Weights of a small GPT-style language model, trained from scratch on English Wikipedia.
Size: 10 layers, width 512, 8 heads of 64, MLP 2048 tanh GELU, vocabulary 32768, 48.8M parameters.
Architecture: LayerNorm before each block, learned positions, biases, tied embeddings.
Training: a variant of Adam for these matrices, 8640 steps.
MLP neurons of a small language model. Each row is named by its layer, matrix (up: input weights; down: output weights) and neuron, and shows model dimensions 320-415. Each number is 128 + 24 x the weight over its row's rms, rounded and kept within 0 to 255. Numbers have three digits each.
After each neuron's rows, "fires after" lists the tokens most often just before its 100 highest values on Wikipedia text that the model never trained on; "fires before" lists the tokens most often just after its 100 highest values on Wikipedia text that the model never trained on. A number after a token or word is its count.

L3.up368:153107146095149143152125111138124135179138126141114098128128148150150125140078156128136114140088132102135120123163158173084117148127154084105160122117137111181176154133182141151110147098123162100095131144092132091132134132137149134092114141093108108151131120137159096116102130164091142142
L3.down368:105111119081140157117114107102143142175181125125111086138131148161161123097120115171086117136105111143136132107166107096168101115157130123074105135123133100149147137086096187166141160111103149109143117145104142106161124120131159111124122135136101110124140179148116143096111155123124107115
fires after: "," 59, " United" 8
fires before: " |" 36, ";" 15, "." 7, ")" 6, "\n" 5

L2.up1211:156080112171163169129114139126061143098112083149122105119139101154119080151121104135126148131119159149210131111143128113078121090114140151168152180106121114159135098109102170150128157154119131102111185110137148160157144093140094130124113170148111185099158106104101120136136105144115141151
L2.down1211:133096123130120089129122129105138135092113109088134120178106104128117123150151119105125171129128142135138083117098105114135122172157101068149136153168131160096071136143157118097139131158148139117137093128128118167118132162129111108152154122105098091142142081145132154073138127118134124182
fires after: " |" 50, " " 26, " –" 16
fires before: " |" 47, "\n" 14, " " 13, " –" 11

L3.up1285:170116101140140114154119121096117151105133085165115143150104128152093178160106117129125139119125143128104083133157148098159144106141126094108134122127146124110125100172115073105133113142122163173157101114143138129098126082163113173116130176093142074168158134124150120152088157129120145127
L3.down1285:137097113101141147131138162128127130197081115099129149154126179153119133132124167105102135140094103159111133125156123125165115138160120081091128120086121182124125134112136120120127133114138120105142112147157142131155100065160180143155156121083148074143130106127136133099140130139108117143
fires after: "." 47, " m" 7, "6" 6
fires before: " |" 43, " m" 11, " in" 7, "s" 7, ")" 5, "1" 5

L2.up513:106129116178135138141137116140086162116171111132088146147117119167108145113110154154143118108141118155142159163122153174159111129149147108109125161097114100090118114140131118133131126128126146173078141096146153132114146144138145131169104153153166099134165140106132130119146118126098184134
L2.down513:126117113130065158146109129138125096090105116143147120118166150123106085113110090110173110129124165116126129121137079115097170141147173133092120091146118145105130113072148142126178144109179131119115065141144120149110111154155131096141150094116073088139102118106158134157101157115093124132
fires after: " |" 74, " " 6, "\n" 4
fires before: " |" 65, "\n" 8

L3.up1999:137150175105090122170089142097122111111163117118148118170141135156101148148174114143134102153126131122118134114106132149088124067159142125117152160132129106059126085093106145111131130132105133099152140142164104166143148168147099166137104133135096154130142100134137132120123128114147147161
L3.down1999:159138148110114139122081116123131080125147167106144155105130145108134116129117080122150091170109166181099129132152106108122149107143127081128134120137126152067103151074142163135126122127136059122153111101123131103127129142127090070092190115152134117151100133147092143117160130167136140074
fires after: " |" 60, " the" 9, ";" 6, " –" 4
fires before: " |" 53, "–" 11, "." 6, " –" 4, "\n" 4

L2.up1552:146104098109114128179121161141129131117153125134181129157148154124115144110132142114125133139148164172132127141130148106122090135167153154130129150118121137146119152126060143109142094111116132119117212112132118134092115121141158137077125146120147104107116095126096087131138171132115109151
L2.down1552:166062137090137062129121155078142114091145151169147139103148118102149121144153121137121092145095123122071109125098128112138142101135136100091157114135111145117126131106148140121136149124132154118151141164106161106126133122115164152136136125114141131117155137153093138154111156133125128142
fires after: " |" 42, "|" 12, "-" 7, "," 4
fires before: " |" 33, " Championships" 6, "on" 5, " Indoor" 4, "'s" 4

L2.up640:153119095102103185158096091154076140145152126123127082155175123133126119142168130090127137132152156115093100127102140158141094123099121120131139145102152117129141096121168111106138159091120083166094108151076156129130116139110161165102098142147147099106106129135149112141101132153073167104
L2.down640:117149074126129115149175140145170082140121086132117141151131107123165099074135121101113116113133112131122133137096139102159125115166122077113145118102150136188124114122134109106131089155146154119117093134135103150145142144175114154157134096143111124141103122119110140120128125141133090158
fires after: " |" 78
fires before: " |" 51, "|" 13, "\n" 8

L3.up1934:155139117085101107150132063149169128149151140110103103154160157104152136129135144110103102132139106125144139084103122148102131137121153124104145105114152101154138125102129127103126125122125168057101120138099164160123149126138167123103138088145137095113118123139119140142101134145116102143
L3.down1934:128136113147123147109116107147102098146137130118110122115118122129151102123122138150101132107152136159111107124110115127109178126121138143144132115136140137112137166126129148080129098151122095124077127133119150089092134162129131142154140151109106128127168111168156133167152125126117164106
fires after: " in" 19, "born" 13, " July" 7, " January" 6, " June" 6
fires before: "," 28, ")" 14, "." 12, ")," 8, " |" 8, " Championship" 4

L3.up1691:110160104118125122105104097172109171167102118161126084100125090126161153106121125155123133176139109150102161135105131130138139151145079114167150121154150108139137137131126107146139130085117138119101144091125160065115119133117140138111119107136127128214073102172143096136122174135152126131
L3.down1691:149131136089137134103147098166106151120123095087117110083154157157137122132138105112119101182109097114092109114133128116163147109128107123107127154161139133126108092148102154102144121129079133132118156121126125099166139139135106113129126142135137135102125123137134135105148103104131170167
fires after: "-" 81
fires before: ":" 62

L2.up87:120047134089112133167126078129118131141116114121053102117145189134127114137105150122120125145175138138145133121163129111085104153116150128123126097121120101177135145125156114170087174120118127081099117121130123102111138106130168088088097110116078153141116125133123096089121144150093149142
L2.down87:103112139170116115116159140156139136180133154104164087091132148171119125158137096164147161110131097128160147103166077098117096138132143152101157117159116105121119120140131146145110137095139137180102113141103116119118136088105072110082100094152123111107134110128130162134121134144128109134
fires after: " |" 34, "dale" 8, " (" 7, " United" 4, " Painter" 4, "\n" 4
fires before: "'," 23, " |" 16, "-" 15, "'" 8, "–" 8, "," 7

L2.up1676:173136121147129092146116131154121102127122140132126111141138091094121122137151105135112108132107162149177103105150143192127139099140161144160125127087155149100183117133096129137107125169106098156151122152121149096126136112116120125138103117165131101113131114145135105130091095129120135105
L2.down1676:145184085103135101150092100078154146107115160150127114154105140101148127127130066138170115136087125114137080073116103129116117099162125118113128083146145148145169157111121105116140098071149111114130093185105084162103151131134085128124127143087067111147148137125131124141094133136163117115
fires after: " |" 100
fires before: "|" 88, "\n" 4

L2.up1781:112064117153119119129142140143093177123143111151100104097155163117107140110131147146114126113121127136143156134172142164170116081151168097116089122160115119093183134123106166101081118088134087160111133153131120122163131144133151113134089143136190111139115114137141100158105142126092165130
L2.down1781:148164115109126149145100126104198107141118134112137176159103139125130103108144101094128098099138100142090161170091116086122100118131143168141130125156139156142105160135132126117140093203130154041153106109134130126101148095121142156145149143071113123146091129098140106116060118112161101151
fires after: "%" 39, " |" 30, " " 4
fires before: " |" 38, " 0" 16, "\n" 12, "|" 6, " 2" 4

L2.up1929:160091127133105098121119183132135084105103117130105110125155119113147128136168105176121125135128144147158113084164149147132118109139178108121129093114147092119148102111100145142115125156117106092167088151128134075130135123136134121102116097155150125142128150134084088105112118139098149134
L2.down1929:175133101098202107124077130074155154089114146131164111141105188126095119141084081163197149124124125133137106083142093150111124088088121152109122094143138127099166152132138137101149098118142142108174089141109114157080142142115120098142159142129100127147135167098107145145112136110145152104
fires after: " |" 91, " –" 4
fires before: " |" 45, "|" 36, "\n" 8

L2.up477:125086160105147138113193151147081102147157133140144127119112155116141132131119142106154106141152165114166127119136146180162102117134116134145139105125156124148112099123170107135121153153139141113168092108114149112138131145102110102072115124158120137103172128118134128103140126126099184138
L2.down477:123163114129104172146096160128155165131100175131103104107108188125140123138128121141136114138067132117133146098115129123080106091087139150113111113174138135113150150135135143115148103141151134100153124140143083138120142122083130117124157086135105091118104066144159139111138120160106121129
fires after: " |" 84, "\n" 9
fires before: " |" 72, "\n" 15, "|" 6

L3.up1341:130140092157111135115118121153151145166111111150131092112133086112120163101111172143090120148108133145112134091150133132128121160137094128164152080162128118185141106130129123100090118135137147146113125119115159066149127126140134151135132121123158097157178110136181133166121167148126112155
L3.down1341:139138162092106097122135157168092129133157114179134102111140155112121127126118143140108104167126121122085160101170141123136126113152126148081121129123149117162139099139099159092109111155139142138129161089101175093154141175126128118121107162124137101154143154148143132132156116149153146158
fires after: "-" 39, "\n" 26
fires before: ":" 37, "\n" 32, " to" 4

L2.up1538:140093148096118136165144112143125186115077134126159137185106119131149134148138112088130158102174147148153136134095150126160117128136140130129109088117131118170143127138158168151102090144107107137140111085110158117101124096130119136160099176126140147140151119144172083142113130124137142144
L2.down1538:109108148101096106142112138133154184128107140147102117124116138169112087152138140127103180134092090106137133116072105101155100115109113130120132140147131081131159142120114163115131116170111109126179153109122071107112119128127136154168177108110112126193183076150151085123157123123130152139
fires after: " |" 70, " (" 6
fires before: " |" 64

L3.up1639:141142129093115113133126112092160085136146119140148110152140131143152122164161109105143135161130155124171106118081172158111114127178142104124112165119154104121149125129140144131140086171120159097140123175125141137144129137126110127120123110110143135130115148147140123128121148134140185111
L3.down1639:113147101117130121128093128122192143141123141163138132094130156108140130106118109154126132146121155151113107072177079137145081120122094125157131148138118157102088192125157099095092107133168109129153145121095110112100115160092102105111152107101097081149149097121109145104149143142074144130
fires after: " |" 51, " –" 6, " " 5
fires before: " |" 48, "\n" 23, " –" 5, " " 5

L3.up651:121113123102121098131117147133096128119184130159081137130113121124127152131153108102096092123123133128100122141111146153085114082138141162180148168111098131173107193093111146122151137145109126130136159113153111143130112145125135120114129117131104121066084118107139127159140129124123146117
L3.down651:152105106157144149107145107082117130120120084132077146135130094162150126134145075153160117154134092114125132147130103117093106096097154147110151118112143127140099160123110152086143129107130190087119138107089150148150107174119107133118149123116120151140162153074126150132133093113146131150
fires after: "/" 17, "0" 16, "1" 11, " 0" 8, " 2" 4
fires before: ")" 30, " 0" 15, " 1" 11, " 2" 6, "\n" 5, " 4" 4

L2.up1000:167106118115157110157109136130148130108148094106114155136134136140136137115140146127113126133118135132181155150095153094136126127145124136122165149117144086107175097097079119127088145123120149117127126127160095103174148117201137182132115169165122152114152090130071150104138120154091154133
L2.down1000:133120104152114096119118111090151119139088137134111092157129135159127129117140163114149142119134112153120117159178098147131141123110118162142146135148135143137152139109165123108118171171127161145126092134135114133112163144113092104111137101120105094152111079138132144122111147155106116122
fires after: " |" 47, " –" 9, " " 8
fires before: " |" 45, "\n" 17, " –" 9, " " 4

L2.up545:174098120111085173143095105121106119099166156134098125144142129078136124109177116105146114108113128154167132070091116111140068136122119148115139103118130089076132076108142120103126134104092115134107165135133131124125143140122139139130108066216146138113087133129093132113151161143124112127
L2.down545:116159132141207127160116151147121078113117104177103150139103143171134136144127111098096114154115127102103103100110136115115126053120117082128132138131118138122129156113127122145130101137143134116133140111136181116147144153145130134125122147109104143129145119096127151140144063126131158175
fires after: " |" 71
fires before: " |" 70, "\n" 9

L2.up1956:100142133136119146161163107148155176160152135155137099148137083160124120125086179081076080127139147120125102132136160131144100116136128150121147143157141142151155108080125106106129134096091125096125128091136113078163131129138120139093128131114113115182133115117168117145092157131153075135
L2.down1956:092106125113090098134127136125087129110153169119109083152152175093118134104121156135140121130076123111104125179167100128140084085114154120085129133112123098090126121095092137133153152083142089107176103131107138108121145130157176103090143120128139145108135154140149149133075106113086187136
fires after: "|" 39, " |" 10, " (" 8, " Democratic" 8, "000" 7, "W" 5
fires before: " |" 40, ")" 10, " votes" 9, " (" 9, " /" 8, " number" 6

L3.up1401:128103123086165096160099135140129154138128067135092132116130110112097113121103124114072146131147139122161086106156147126128083122147124056145122115147142133134113078100120170125150131137105130148116105062092127162170146127132141148157098173094172120115127113129150099131101082094111156129
L3.down1401:135095162106154166144128160151137117145124146119133147136157152121107151089105166125141149088106114110151137128117121119124106101184133102165116135086124139124152123119084132139110111160122114122147116143149120097124114158114156144115165126150142130140136144089105083144103127149176166107
fires after: "/" 24, " 0" 19, "." 9, "s" 7, " \"" 6
fires before: " |" 36, ")" 24, "%" 8

L3.up346:131130105142106107120105105169113149159133134158159101166149104151132118127091155098096089101152131133095105142154121109168124152109111132103138102126134144145095175107177076122124124109113112136095108083099136119115133129144128120136112142124125139165125121134172124153146136131140103151
L3.down346:146141112116121142152107140118105128154071144097129112112121147101157141129158089164140153161108170119148120104154119157126071119122130125135132142171151125103107145143147136116110133175155100154156120137108140096144124149106147098119205122102115054153167125103103127113104116121064155118
fires after: "|" 51, "te" 7, " $" 4, "." 4
fires before: " |" 61, "." 4

L3.up894:142066126151189127172182113140152112160104119158090098159145142087106164143134167137136120128125148110118148131134167131143105121135171099086106132172140119135140093160151067151128133104106132136094088117120154131096135123158154142129090122128135102140141139168172135172112098153122143120
L3.down894:107136080134132122152112114120154121138107117090084120160133081122164126150146155103095091112158095077160114127098129153138133137129111092050142149097135101119141127112099152126066133098104162141144148135135135119127146142131137152091133123139178077126154160105130123133091115151139150113
fires after: "," 62, " |" 15, ")" 13
fires before: " |" 30, ";" 9, "–" 5, " States" 5, " F" 4, " 6" 4

L2.up968:144153086132126100159097136126179104153157132142138084140139107155114168134153089167105127132158155173068110125127134139120138098149167096117152173124147144150151094096087140116141079136138090114130138133187139121101149133142098148120147119089104082168102132111141151149100125143123122116
L2.down968:139133063110112173112102133079121099134128123101130107139147118137126132179142079133158147147100123151136089124090086171156181110150145100148071129078090173143102113116146161144159108074144094145130105190158100116104114108152139153136058113122086120118157164137080141104142100128110126150
fires after: " |" 39, "W" 4, "E" 4, ")" 4
fires before: "|" 37, "-" 32, "\n" 13

L2.up460:155137100112115097159093148098131116111134135155103141140142096135112161159147146127101121140144168112139118132098179144119108125148146098131145140092181077096157109115127136153103095141136133134114136135124103110181176185148153153121098112117158088132165097138145099131121100103106132149
L2.down460:145152137116114139105092117134177096111095111116153145123120137110100112134137163079105125123153124122159181117097140107108102148099126128169136163107123121090121126111145106158069154106135072189132125134138114114114131165131142114122093053111142128151121133100124129126155134153106140109
fires after: " |" 68, ")" 11, " –" 4
fires before: " |" 64, "\n" 9, " –" 5

L2.up1733:119119111172146123144108154160119135136147099151159108141127127075191136127126089133083141134163133132093136140117146125129126161132116154173120140151150098114160155094096089144139151156118129150126146117121142103132168127139118116125138122170194126114123134130131094126128110113117147140
L2.down1733:149154125124105088142063139088153151116122119094137134150126131094147127180086112168099124108138115141100103122131102067104112081081112128065117089134119138096173144093149139089134131102167107117115081150131127163122146109151119126161103088121094128130099108104118109131149159151129105113
fires after: " |" 74, " ISBN" 5
fires before: " |" 61, "|" 6, "\n" 5

L2.up294:103114161131121173118126149123091133161101120139119163133154115141147150136130117152135130161098152147111135106106112165135141096145172139159127103108150134122114121176123159119140110133146093122178192073151124098100135129108136104133107163123130064152164133135116058116149160121104170147
L2.down294:122135103120108155156120104128147118133115181133126125141132127089119144140134059137120097148171087142112095118170121109085122091114127123125152147144126131118140156117138144092105130081133172122132101155104110107116129118115101146105144129110073129148131133142142111163108130122174123126
fires after: " |" 93
fires before: " |" 84, "\n" 5, "|" 4

L2.up937:146050128140136136149171126103130088162138131135102109121129135156130151134138093153105135170141132109122121129166134156120159097144186162132140161121123138156142136108100138137119160148163077140129146150131124122153147141147153096086130114115124123126128130130116106134124113141091155106
L2.down937:192161109138162101166110145135175116135145183129152103156083132125080110132122101139174143106108097147121105102141090095143093141117151147116123112149127127164159117156140124125105103134121152118166101140153116120085148074124156083109093137134121131127119135122102128115130122121119121112
fires after: " |" 61
fires before: " |" 41, "\n" 16, "|" 13, " The" 4

L2.up1128:178118106180157096127109148103132083121127153154141125144137115107124124109145115155101119136179128120161133115124142141113115102163170119133130120133139112084199132117123121154103094162097115152138111151158107133167141148127123105117109091158124098129105108146133119152071122141161101115
L2.down1128:151167128126177129133088140086136117128129151141139113114118190134128128129108106166150167117094119126153090089150093121110091089141134164081106103173142123112167118138135148130140092121143103091171108156094098133109135117091141133112168122119144129138148164138117132138081098134146130088
fires after: " |" 97
fires before: "|" 88, "\n" 5

L2.up418:176108142094155115177125155147142113103169081119118092158114154112116139152111149129103132128112141129172111136113142115109112099149137110155127127132138112131140088119118100108101087147105182111107125153127137149174122099159145144130141159107162135081144126132103149109123138135135149140
L2.down418:113156120113160144129125108129120168149119109115125114149119121106117127138129137079100127128098184119144150123103155102113124180111123098202120146177142128149119091124121126117102156113108117143096149105138135129138097133141108097118094139151170123142114100099135119093144128142136114082
fires after: " |" 36, "1" 9, " 1" 6
fires before: " |" 31, "\n" 17, "–" 10, " 0" 8, " 1" 7

L2.up659:152100126090126126135161126148140113106172125137102112156122126130148130128150166081135147128124125113131090100119153189114122137103110108130133115107145109153164089097188095170097098158118112151131138138135137086138163110120119096100140119131153131099141096151168100115105104168118151127
L2.down659:116129138092170129109113160121162147157147120161096115152131112132166124136123140137092182135084141108123108121115139145160106091118137093111107137147125090108130131096116158150128129103150081115123117106131110117116139150109131112129113145085132149117148120131098107110122142143126110154
fires after: " |" 76, ";" 12
fires before: " |" 64, ";" 6

L2.up692:127095144154143136131151141128125091140139132134158119124145133138148106139142108149106149161144106129129124133132149145096141113148165130134118130132121115141140127141103123142105117128144078134148108147102115119158121165134126109106106113099111130152159124155113129120121105163120137112
L2.down692:179185107124157144117106195132190115108133169125169125135103178106123098128093088162177143127121107141125116113156089157117112108124117143072111095136152126134180115157083116114153097151151143103180104132121106170088142105103102115138144122134128101131124150120109138110109103132143135103
fires after: " |" 56, ":" 16
fires before: "|" 54, "\n" 15, " -" 10, "-" 6

L2.up770:135068104080118108166092130120101146123138084184082129117153118140123144148104121157064132111133143117166103152137140114118093101127116100120111165115137098128107141119120139133096127148127131099116164131140145121164143146146137108140103147142157150145141134138115089142119164131106201149
L2.down770:122158096099136147124050078075168132111111109091146132123123104136122092113126099136094091137134113145097135092110096104091128164135118103198136113109126138113067124124118124077150114111138143096135140140114152143102138157142123133144103136128125130114101122111127124143120146129137107114
fires after: " |" 65, " 0" 14, " " 6, " –" 5
fires before: " |" 61, " 0" 12, "\n" 7, " –" 4

L3.up1758:122116131159074133131127113150085152087153131109129131170108141153079133116109100136101147145101137123136159106135160120126065135126150110166119146126169107126127103120078129126145141118104150121137140096145114115114157132107155150123104096113125112142166160127146150150099135117143143116
L3.down1758:116106112176103082118100152114097111119113151121101134116128163126125137136150160124081140124105122093145129130079137116164124122169159113127094110156105126118152125126101134101114125097097152151142102109141127135137113105141148136121083125088128131134116191113136137098129134143161199122
fires after: " |" 58, "-" 5, " a" 4
fires before: " |" 52, "+" 7, " 5" 4

L3.up819:111100106114111115150159128154147175129133122112117110092145171116137127095129181126114113150145138140156126109157143166111116147117142145130160092143123103189135127086137107124122113125125166107123147121109119073140141121124143085133154149115171137155170104109177121120127169161089174144
L3.down819:169121134123123129147124163159138134090116098120155083099151148184117095127126121144117149116165147155148133135176113098134152154153122162116155109125123142141108149183165123135105141176126147148134152124133141118107115130089136083124113124077153093158166137128081108157155152128095134144
fires after: "\n" 36, " (" 17
fires before: "\n" 54, ")" 18

L2.up1939:164087116121158101158156117106124165152144114143161104140154150106099111116163124119152122127118158142126136161143151166113119182111114127111140171098109125119131134133115128146131154144154123161133139109161152081108146121122130153169097133143152156124142121160157121100155092138094141164
L2.down1939:141172125113134112106134111136133097141101122156125132093102136130135118107117141126137129143119106114164155117138094160133110167133093110157146176102134119109095111119132096091109106136129067098108104152162143126119124070116144069184083124094157138153116168081104123121168092122116115097
fires after: " |" 79
fires before: " |" 64, "." 7, "\n" 4

L2.up1583:141108167097151139135063134138152113110135118107123108127117115117112144133125119140118135134125147120162102103124155144129113158115124134184144144109134110155171114117187109168118109146119138143132082154104124109142138101125160119090126163124148147143183123145155082131085098142129146122
L2.down1583:110118103108150149125157098089161112133106104108120109096107119114127098145126136104093118132096126135158145131119134131135064127106109150160160142152099141094112151135121166136085179113139124144110171117119130124154117125118139105123114154115143130157164131108136113095164112149093179132
fires after: " |" 40, "." 11, ";" 10, ")" 9, " (" 4, " –" 4
fires before: " |" 45, ")" 12, ";" 10, "." 7, "\n" 6

L3.up1226:136135153098160131152134137118096128116144123154127126126137151119133097105115153084154133139143167153164158115118180119097086113115174124136134177117143115108168122139124144107105183119108140153114121157103140105171136110119147119141081119133166164140177103144125101118121130124123190130
L3.down1226:098134110102175136130132125105160121118127135146161114115136125187116152147143100135090103131167119073115077144156099147074149128127116085136122157154089142189149133115123118090117137137150123135129160168117078138158095128094106104107099104110136129138102133127147130132134167137124159115
fires after: " |" 45, " " 38
fires before: " |" 41, "\n" 34, " " 14

L2.up212:158126149128131117119098126153122137168175100152103140130131135123084140123148149132105102155156114162144122095141172110136122075152158171151138193105140124134112139123036137137112121097134159143107135094158098110137129113148128153103100117137104119110148149138150148139100096132131131133
L2.down212:154151109117142162132120146068095067128157121139107128169124143156113105176113114129147124119149158136103127162174113098118133063104089170112117115112126121123116124121120124147143134106116107140151134130121078131115153179133102147145187083113122107120115169100133163172158128124139135128
fires after: "0" 16, "-" 15, "1" 14, "3" 5, "2" 5, ")" 4
fires before: "-" 15, " 1" 13, " 0" 9, " a" 7, " 3" 5, " 2" 4

L3.up1974:156140110124128141134119125117133141098148165164116137138121156099107144124153133108131132164110171147146107109109146128094154109147124153127147128099132116122181071148121076103170136134159139125111110158128094142124163154142081137143132154140106107105127136128122158117164140170096111155
L3.down1974:159137104097163138184129128120189116116122123134149114095138140073146147117152107151156076111143145151083151127140104131139129113162123115166119119069097146096135152089170136127118124136158073121186145129140160120158125096138142091108140117148100118125101160110108136107145129167143150111
fires after: " |" 51, " –" 9, "1" 6, "–" 5, "0" 4
fires before: " |" 48, " –" 9, "\n" 8, " 1" 4

L3.up119:113133118096114135136140096108128111157114114167112135114148116080132130137136122113152107139114162152171152089106136166114118109140131126144120142128130080141142090167091128149121079172116139144094160131134138181108124130110154157167098138131185103095152115109105078126138097117134134131
L3.down119:117160113142156089118131124122169128192124164141151130140130068148131076119133145145126128153109126073086104124143148166116165132172112098099171167117123130128122094160138109138157158126121097165151146133160083106138123143095090116095116131112134135172088107156105124126138151140124100188
fires after: " |" 39, " " 21
fires before: " |" 40, " " 15, "\n" 4

L3.up1790:169113104115129104148161147117126082136137099127111105155131116121133094114125130158102101131145117157136111087122128131147113115116195132108124114117118121110166135064133130113116089130123120135146097174127124103124134101139141131094095122142085107112121114138135142147118137153155111115
L3.down1790:122147131131112092150121126120120070111134165125134128129104172100153108148153092160183114123091107150153090094151157159102109115129157123125105080154145104141179137116095135127142091173108106124168119155103144178112148165113098142123136133121136128110137124095106159107069139115158118137
fires after: " |" 85
fires before: "|" 80, "-" 13

L3.up479:111147101138123123163089164154172171119113129130128091120139128120158169099117127130110122120137134138150117115141126095131137126126103127098155109181138141169159121105118134119126108124110135118085104072131121097160126122141113154103184125150131151171118095120198130140148159118155118136
L3.down479:124113164110115123131130164122098119137122125142141099139135164137154133137142129125132092120131126129137133116153135091081102108090130093154091122141123107145148104117071182095084116132124159100155137099086115144129143091099175095095137132171116109131138127133129129153139101118124132117
fires after: "-" 46, " (" 8, ":" 5, " Time" 5
fires before: ":" 45, "+" 6, ")" 6, " by" 5, " |" 4

L2.up1634:115110121176144133131158124143129166125175150131128121135138131118142132089161164113124093150129144158171149177105145123118123154152112142073100128113103086087137087147088114147115132137116136139134153110142108145158127128141113142156112139146156142070158129119119177132131162124138152125
L2.down1634:149147112158149138151130161147092132136093092112134116101160127065120117098141113142175159139116143160134094123189125144095106104123121096127113140163161139105132185070122109053122108115177134130132070120120147083144138121144146136138108125090075079142128093108095158125151144156116132155
fires after: " |" 66, "," 4
fires before: " |" 60, "\n" 6

L3.up47:159127133091143147122109166136119123097113126133162095127168160129142107138137157110095143161097130148131151108088154099119151116146112116149133129102143101158161094110166113159120125115137129136131099174116084123122155135127145127127140077105064159130139123149123132110111095167094136184
L3.down47:105143098134159108144138140130146099157106097083126131099147159079151131130120104128088128139139130170133109086128106124146134127155130117155160117095109134109114171133145134119101134129170089131141115142132142075127094120142154138149156102127088139138121168131107117114112132152093129095
fires after: " |" 62, " –" 9
fires before: " |" 61, " –" 8, "\n" 6